From a checkpoint of a small transformer trained on Wikipedia.
Architecture: RMSNorm before each block, rotary positions, no biases in attention or MLP, untied embeddings, normalized queries and keys.
MLP neurons of a small language model. Each row is named by its layer, matrix (down: output weights) and neuron, and shows model dimensions 320-383. Each number is 200 + 20 x the weight over its row's rms, rounded and kept within 0 to 999. A neuron's up and down rows have the sign that makes its largest values positive.
Before each neuron's rows, "raises" lists the tokens whose logits its output raises most directly, leaving later layers aside.

raises: "ous", "ume", "ously", "ona", "ues"
L8.down712,197,185,151,201,184,182,184,190,169,217,205,186,163,219,214,218,205,217,202,196,187,196,233,207,188,182,211,217,198,186,195,191,178,182,168,191,183,247,211,196,180,185,180,203,206,173,213,189,192,166,160,205,196,219,211,225,199,134,189,192,192,204,233,177

raises: "se", "y", "sor", "si", "sk"
L9.down546,215,211,168,198,213,211,252,200,189,184,178,192,194,184,222,185,221,231,202,221,169,195,226,200,226,205,214,158,199,202,202,217,188,169,205,211,208,175,221,222,205,172,174,227,206,180,209,217,228,174,221,169,191,205,167,207,206,194,205,189,202,235,186,176

raises: "st", "est", "ste", "op", "r"
L10.down674,220,168,214,193,215,197,221,172,196,188,183,183,205,247,207,208,210,182,194,206,191,230,207,203,202,204,183,179,227,195,223,170,203,206,176,194,217,192,200,180,200,168,168,217,199,184,200,199,245,161,210,193,230,202,224,223,200,206,172,197,194,205,192,238

raises: "mun", "me", "mi", "ma", "my"
L10.down595,230,166,204,175,192,191,182,181,193,231,192,195,157,196,201,190,184,230,196,195,188,232,190,157,186,181,180,201,203,231,186,161,231,207,193,173,191,158,222,204,201,193,196,204,187,214,223,180,176,213,194,194,219,214,212,213,220,211,197,233,201,206,176,199

raises: "ition", " of", "ial", "hi", "up"
L6.down581,218,157,201,162,192,185,204,248,198,177,201,210,203,195,180,191,203,204,204,214,235,154,179,202,187,217,210,196,233,182,227,203,200,189,174,208,201,188,191,221,185,213,187,211,204,205,146,199,203,202,198,178,192,199,222,224,197,227,185,207,206,190,189,197

raises: ".", " because", " until", ";", " include"
L11.down428,222,223,199,213,250,189,177,191,221,208,183,191,219,247,237,177,201,195,208,207,198,238,214,202,228,230,196,202,203,215,199,168,200,189,214,210,213,215,195,204,168,219,237,208,188,211,190,173,188,181,228,211,195,165,237,211,189,179,220,214,166,166,202,187

raises: "cent", "ood", "iri", "iration", "ired"
L9.down889,195,197,198,195,168,207,213,203,193,188,213,218,239,202,208,194,173,234,190,188,196,206,159,217,190,190,187,214,209,198,174,212,187,214,246,217,178,218,238,192,201,198,179,202,186,199,177,218,204,216,218,197,211,198,185,249,212,214,185,215,219,200,222,181

raises: "ly", "ally", "al", "grad", "he"
L8.down870,204,190,159,197,214,221,170,191,213,200,196,208,231,207,218,181,200,209,211,240,178,240,176,164,216,199,150,169,202,205,220,193,208,174,211,227,209,211,191,217,180,192,169,187,187,179,165,190,197,190,181,160,178,185,198,189,193,203,217,156,187,188,192,201

raises: " way", " later", " once", "where", " next"
L10.down744,201,201,226,219,157,211,201,214,208,206,189,210,179,183,232,167,209,240,202,201,246,192,219,195,162,194,212,186,192,137,200,241,193,183,221,211,172,173,190,204,196,223,187,216,227,201,186,183,201,187,223,202,150,201,207,208,159,206,205,210,225,211,215,231

raises: "red", "rim", "mu", "rine", " zone"
L8.down615,153,181,204,197,192,186,237,214,196,205,171,185,180,235,167,175,169,233,196,231,223,187,210,192,185,202,236,211,198,215,218,217,188,218,176,184,200,161,194,209,191,199,200,249,174,231,203,206,230,223,172,198,231,187,193,195,210,235,225,253,199,178,206,179

raises: " species", " protein", " hydro", " ox", " cells"
L11.down149,209,224,194,186,228,213,150,196,174,199,212,196,184,188,185,180,174,185,211,203,225,200,197,199,214,175,183,212,213,202,196,208,193,206,212,189,182,183,216,249,162,182,213,198,205,223,208,166,217,209,206,237,188,195,213,181,211,197,184,209,219,236,184,145

raises: "ch", "is", "yer", "ination", "in"
L8.down24,193,191,199,187,206,210,214,209,190,173,184,238,186,190,183,194,230,211,217,163,198,224,206,184,174,208,195,172,222,190,212,252,205,186,231,202,190,217,182,212,184,192,199,199,199,161,159,186,155,163,206,160,222,184,196,202,189,216,225,202,179,190,175,175

raises: "ka", "kin", "ko", "ki", "na"
L12.down975,203,209,176,178,189,202,204,183,212,181,186,215,183,231,225,221,203,175,197,213,199,219,193,186,221,166,192,205,194,233,183,199,192,193,226,192,202,187,199,184,203,223,171,197,196,215,170,207,193,184,193,172,199,217,174,227,197,176,188,189,186,197,208,229

raises: "ion", "rated", "ions", "uris", "ble"
L10.down388,233,200,171,205,204,215,187,217,176,178,187,199,202,174,167,200,214,207,203,190,193,191,208,202,220,256,204,205,190,174,220,199,174,218,208,214,190,208,165,164,206,230,211,212,169,165,211,192,208,217,227,217,200,191,192,156,173,201,171,204,207,232,218,232

raises: "ist", "equ", "ol", "p", "tra"
L4.down79,210,227,197,218,216,194,199,234,207,167,177,187,193,220,184,184,200,189,174,193,165,196,173,209,184,196,189,209,223,218,196,221,194,218,183,224,191,195,237,200,178,182,182,210,226,204,222,191,187,196,210,220,176,188,191,210,202,204,195,180,201,180,197,197

raises: "ed", "led", "ated", "ped", "ized"
L12.down677,187,167,179,220,183,232,244,214,180,195,197,228,187,170,161,172,184,194,205,225,216,165,193,194,204,212,195,193,204,179,225,222,180,198,185,205,199,205,167,182,160,189,170,209,192,209,208,226,191,204,216,200,219,230,197,220,186,208,181,210,189,223,208,186

raises: "ined", "iner", "ist", "istan", "iber"
L2.down722,170,220,159,168,192,215,192,205,201,197,159,188,184,209,190,183,195,197,195,194,183,179,186,237,192,202,201,198,162,222,197,179,196,239,178,178,170,177,183,151,184,210,179,206,216,215,216,207,220,185,219,208,178,185,202,177,182,196,213,198,207,199,190,227

raises: "ian", "ians", "iano", "ía", "hip"
L12.down186,190,175,170,184,198,226,240,198,191,208,183,210,200,189,197,206,185,216,221,208,192,217,171,198,157,167,183,169,209,191,226,190,228,183,203,201,237,195,179,172,177,207,219,231,167,169,214,197,199,188,176,157,182,226,222,204,186,199,224,202,172,147,192,188

raises: "m", "mate", "ms", "mi", "mat"
L8.down619,206,182,220,189,200,212,199,175,205,204,200,203,162,199,169,203,219,206,191,212,191,178,253,186,193,217,215,185,199,177,173,185,171,204,205,184,202,219,226,247,158,216,218,208,190,195,174,173,211,223,208,187,203,189,217,213,195,253,169,225,198,204,211,152

raises: "age", "law", "mm", "wo", "po"
L8.down571,206,224,189,204,167,165,214,176,213,184,188,225,187,200,212,176,178,209,212,220,180,223,195,182,195,216,176,191,234,227,172,177,231,186,211,207,179,208,188,210,178,196,217,208,201,248,211,199,198,176,203,191,181,191,193,202,193,212,207,154,172,184,200,215

raises: "est", "ories", "ory", "ori", "mi"
L12.down483,193,206,203,210,200,180,216,167,212,177,177,161,175,209,209,186,232,195,185,177,201,209,193,225,205,216,168,198,153,171,214,221,209,220,204,199,206,249,225,155,189,224,186,216,204,222,195,200,202,217,210,183,208,200,206,178,209,230,197,193,211,211,169,210

raises: " /", " date", "c", " round", "ux"
L8.down798,189,167,213,192,182,201,179,193,203,212,209,196,186,198,200,199,230,185,215,209,211,187,219,188,195,210,175,196,187,193,164,222,177,165,197,201,225,169,224,170,164,192,242,265,209,204,210,213,180,214,224,196,173,190,182,193,185,191,187,204,177,190,188,202

raises: "ulture", "ity", "ally", "ians", "al"
L2.down565,203,195,204,162,203,185,184,193,226,190,206,221,209,211,195,210,172,188,191,203,205,186,167,152,168,191,205,184,194,199,181,224,188,162,210,251,196,188,190,208,216,194,199,203,174,221,214,208,215,183,159,198,153,204,204,214,210,199,192,210,207,228,189,179

raises: "ian", "ians", "ia", " himself", "non"
L6.down294,194,230,193,242,186,202,209,211,196,212,209,236,187,184,215,206,184,193,215,192,177,199,225,217,180,222,208,164,212,172,193,199,225,199,212,208,203,193,208,199,235,212,221,213,200,191,184,222,194,215,217,167,183,204,192,183,201,209,224,199,191,189,195,193

raises: "ew", "e", "es", "ief", "ides"
L6.down830,221,198,205,223,187,174,191,180,208,171,171,231,169,170,187,225,158,219,171,177,194,220,234,197,215,220,208,204,211,205,202,152,183,237,227,207,192,232,233,233,197,174,222,166,201,238,217,204,190,174,192,243,213,200,188,185,190,215,193,200,229,219,217,219

raises: "ted", "ments", "ting", "ible", "ivity"
L4.down906,214,192,189,170,194,218,175,173,187,192,222,221,201,196,206,225,169,193,248,176,193,185,173,223,197,207,195,178,194,212,187,220,171,200,191,189,181,183,210,179,193,233,188,225,208,234,231,222,195,174,231,230,192,198,228,194,187,215,199,219,187,200,183,193

raises: ")", "]", "”", " spe", " start"
L12.down44,201,184,198,219,195,213,227,172,197,206,194,192,170,201,177,196,201,200,195,202,199,215,242,204,195,181,172,178,247,190,215,196,216,190,164,207,166,211,190,163,215,175,195,208,224,220,183,216,195,190,199,192,201,184,179,191,174,215,164,194,174,196,204,195

raises: " career", " history", " life", " exist", " lives"
L11.down174,218,213,176,201,173,204,174,235,210,208,203,232,206,217,195,164,191,192,186,194,153,190,225,217,199,164,182,181,214,224,191,204,195,214,200,190,230,208,176,177,174,169,190,153,201,199,179,179,210,185,199,174,206,182,198,211,200,160,201,211,253,226,202,230

raises: "ries", "ry", "rian", "ria", "rot"
L12.down16,174,187,192,187,196,181,220,169,222,208,177,223,221,177,192,176,203,223,234,210,205,201,211,212,190,183,199,197,175,176,227,223,188,164,191,221,214,206,168,188,188,188,191,207,160,208,206,165,228,204,224,193,208,207,188,227,207,242,188,235,213,188,201,167

raises: " II", " I", " III", " IV", " VI"
L10.down77,235,184,198,235,237,214,193,215,214,191,181,204,205,190,191,186,194,191,196,190,216,178,178,204,192,206,188,184,239,238,169,180,173,169,197,193,179,245,194,201,204,201,196,175,232,215,204,203,196,197,176,211,205,193,187,224,202,173,205,198,175,205,179,174

raises: "ume", "ues", "ue", "uing", "enti"
L2.down628,200,203,206,204,202,211,165,222,207,229,186,251,174,195,227,199,182,212,251,211,190,212,186,190,204,191,212,162,193,223,196,218,217,193,210,223,173,213,199,211,196,186,185,165,224,194,238,170,185,194,193,206,205,183,237,209,196,196,218,161,199,212,236,200

raises: "eed", "old", "ister", "ett", "ound"
L9.down918,190,196,224,214,211,178,199,192,200,212,197,198,169,173,213,206,216,187,183,209,159,196,190,176,202,194,218,221,197,212,207,220,220,178,177,192,204,169,218,183,195,186,227,217,214,218,196,183,238,181,207,220,238,188,192,190,185,191,256,212,181,178,219,197

raises: "ited", "se", "si", "iting", "iti"
L4.down744,218,237,203,216,235,213,233,221,196,189,203,198,225,183,205,258,246,191,166,195,170,165,205,208,189,190,226,195,199,187,203,228,194,211,202,194,212,172,238,222,185,212,191,240,177,207,164,182,203,219,221,176,220,196,187,165,240,199,177,199,175,196,219,209

raises: "uke", "uj", "u", "uy", "hi"
L12.down469,189,174,186,218,217,180,195,199,162,193,163,169,213,194,210,218,211,191,183,186,200,145,207,208,174,213,196,189,220,196,181,216,183,209,189,180,193,212,224,208,237,208,176,182,194,157,195,211,189,198,198,179,195,217,190,211,203,211,214,176,205,168,224,200

raises: "tt", "lla", "ño", "ll", "rs"
L11.down62,216,196,184,235,198,203,192,198,197,206,215,179,201,189,210,214,209,215,200,215,174,162,193,187,184,196,191,258,182,206,230,205,184,161,196,203,164,218,162,237,230,173,205,207,195,208,189,190,184,192,211,194,221,195,246,182,229,227,207,219,207,208,217,172

raises: " of", " side", " version", " another", " Of"
L10.down94,196,184,237,187,232,206,247,217,202,185,227,191,211,194,186,153,187,165,202,194,227,211,188,189,190,167,187,221,216,170,216,198,218,179,200,207,196,176,214,246,172,219,187,204,213,212,231,205,202,192,193,201,186,188,233,210,163,189,209,216,191,218,190,186

raises: "teen", "een", "ier", "ty", "aly"
L2.down486,181,232,169,214,188,213,224,201,223,196,196,193,196,190,212,216,205,205,196,189,219,221,236,187,198,224,205,224,185,188,204,176,231,221,180,208,223,183,196,219,210,219,219,210,239,222,200,187,207,202,204,212,171,202,192,180,195,191,218,217,213,218,228,184

raises: "mi", "m", "ms", "med", "ming"
L11.down780,190,177,187,211,176,207,193,174,201,193,171,216,172,166,193,206,198,190,198,198,250,231,198,189,170,170,221,144,215,162,215,212,201,225,217,200,159,228,172,215,181,182,210,176,185,186,167,170,216,240,210,213,226,229,197,199,188,212,176,209,227,220,198,176